Part of a small language model's weights: width 576, 77.2M parameters.
MLP neurons of a small language model. Each row is named by its layer, matrix (down: output weights) and neuron, and shows model dimensions 208-399. Each number is 128 + 32 x the weight over its row's rms, rounded and kept within 0 to 255. Numbers have three digits each.
After each neuron's rows, "raises" lists the tokens whose logits its output raises most directly, leaving later layers aside.

L7.down1740:165119112115104147130128130109093126182126103179130120113150169067074161136152132144112158142070095075101153176145191172160117137146058172131134203157137065087118108109132156143140078108155171115101161077136122125092150046188100100142108122134126093169170118186087123129112130153177087130100106173148187175117095095134115155125115133147172102140110157126137120138133150147121177185103097127079093113131132148118136099099183157120109157103058109121144184164151106110136087144176134138132118105159118197148053173157125157158129149085110108172120135149159171070130131138173162113
raises: "com", "Co", "ful", "cast", " etc"

L7.down274:129109177112139160148170168101112180134083155153119079135137133135078042109074136086126182161093137107096109078099136129079084123148117116130246114058162107124166102090084091133150171152131112071077121123073110115118089063140123138178135092103067179106149114119123176142118166133137071128183101157102099181104130116105154133140138130140157179107142106112108079085105119146034085153156087130132118136157116170119073139155156120075150130076131137149151139157123105175155083122129132072116136129165094158157207110143107207156133147111121108136138153140148175129133113059127175180
raises: " others", " rest", " other", " beyond", " another"

L3.down1909:149054139117124105115136128055098112079122109121146139062097086191164139070086118138192106066123138150168171158172117112146119119171144164155098171148071176164138142143081130109170129100153187112062152099137120168135151121142106163090155138177130070099136159125134183136091136133075094084199070139091062113130121113103121095176167099158089151164114103123135107148172114109119135153110072096148108142164089150179130104097108129160096097115128170148103159197097145172111167143128143080114096120072133150124124109162152147160095087145129174059073083088133160138187172112072134132
raises: "\n", " dates", "sson", " date", " chronology"

L7.down1687:146230066100159143110094130118075089121150122170118140183158213173087085153178208140204169122184104114126154126154134144124087071177084067125126150134123063119150169185141126068139109086120159115085118092149126134139113137132146177107103125180116104088178130166131145162085152088104141128162138175128148104154120074156120124082114168147138137121131142129117132150086155181120131099146054061143162096169195089064159111095114114177158081122155079110129146138143125158138127128144119146131135140137130132109088085093129133151147096176169153169135159156107167156121181093134155051
raises: "==", "ties", "ever", " whom", "==="

L7.down0:108114088152094090146122107133074147129121119174112154148109136162121158119158149106050043103080171131137109130112074105149123164155153060105111126111127126144084104138128122114150153051143161119154160117152125188105139116099124112105125090154148098123149129122175080172134159144062133102100105148108142116126133115111136113155122149114152160138091087139163131178169189162073084129128173115101082140115092137103119116035129075086147091032136164134159154133185107137086133061126084140175095086092076102156144152085158171133161112132105138158147165096088144149142049061106071138
raises: " It", " After", " He", " During", " There"

L7.down1011:163110107146126129100075151096182090129088093103095118139119177153128144175111150137084143101139121103152147082125126146139074085107133095133140125142105141098116145133078146152105175145079059159121131104143164209122165137154114141159129187139152090171121131130104084119107109145106114100141141081127119118161151109034118107151032060067105128128087112145135164150097167161103102158107167152087110091107156162170160153113143130150158087139177164129124122164123113094100149168124144111143079164137110155130143169103167153089093136094167103139108185111145153072132077123191107124
raises: "ised", "ned", "ted", "ized", "ent"

L7.down980:148090124170119089081089134086124108095163155135171052087145185132128132131078157136130125163167186181140106086107125120128123134145126161086115145088127073146217105153128091102063187152090105129156128136046209119084138148156190165139094152052107109092148114107130131098150154092126091165136069124119066166085156092112102116129168096145180135130087108114102157127106042121093168118110167122126169166136117186157173127142125098155133143126116131107116114127072111106191115196130170138136088126165109162163070135144169131133174143181115089112117121099136146104141202127131128094
raises: "ally", "izing", "ize", "ization", "ically"

L7.down1001:115160161117119121117079089172147108098126131165145141127134119154165145154139206086166111160150178125115128110066133124088200095137077107118077126130164145099144122106166120142147168131144123101108151156107118125069108088096115090042127104136114185074135082130117120075170134157052151107110158120118113144133098133125094110142159148107099184183110174127114101057114133106140174125184197048210121108162134134135096078153125151151139139100107182076093101156127142093103107122111130109168094129148111093115139132104133111120099131145117078157145145139143080094089174169131135107
raises: "be", "n", "m", "ning", "c"

L7.down908:125061109178095101132081105119156155118142129072137135089074161158200150085078134146140099116111128153132162139134105132103132175163080172128085170127146153104090103140090183130152132097114116157130189220081122162106143127104160099164119142162121124172131119114141123134142093126076072077150145165158091161076188110129142179152109082124125151128138122084161108184120098102173146142109081098116102101157160139141147155148113098163091107103146145067179136141113081192185149149066110181095169192126095159092174101128168113134143147160091156069124200129171080155126211104103153082
raises: " “", " \"", " calling", " stating", "5′"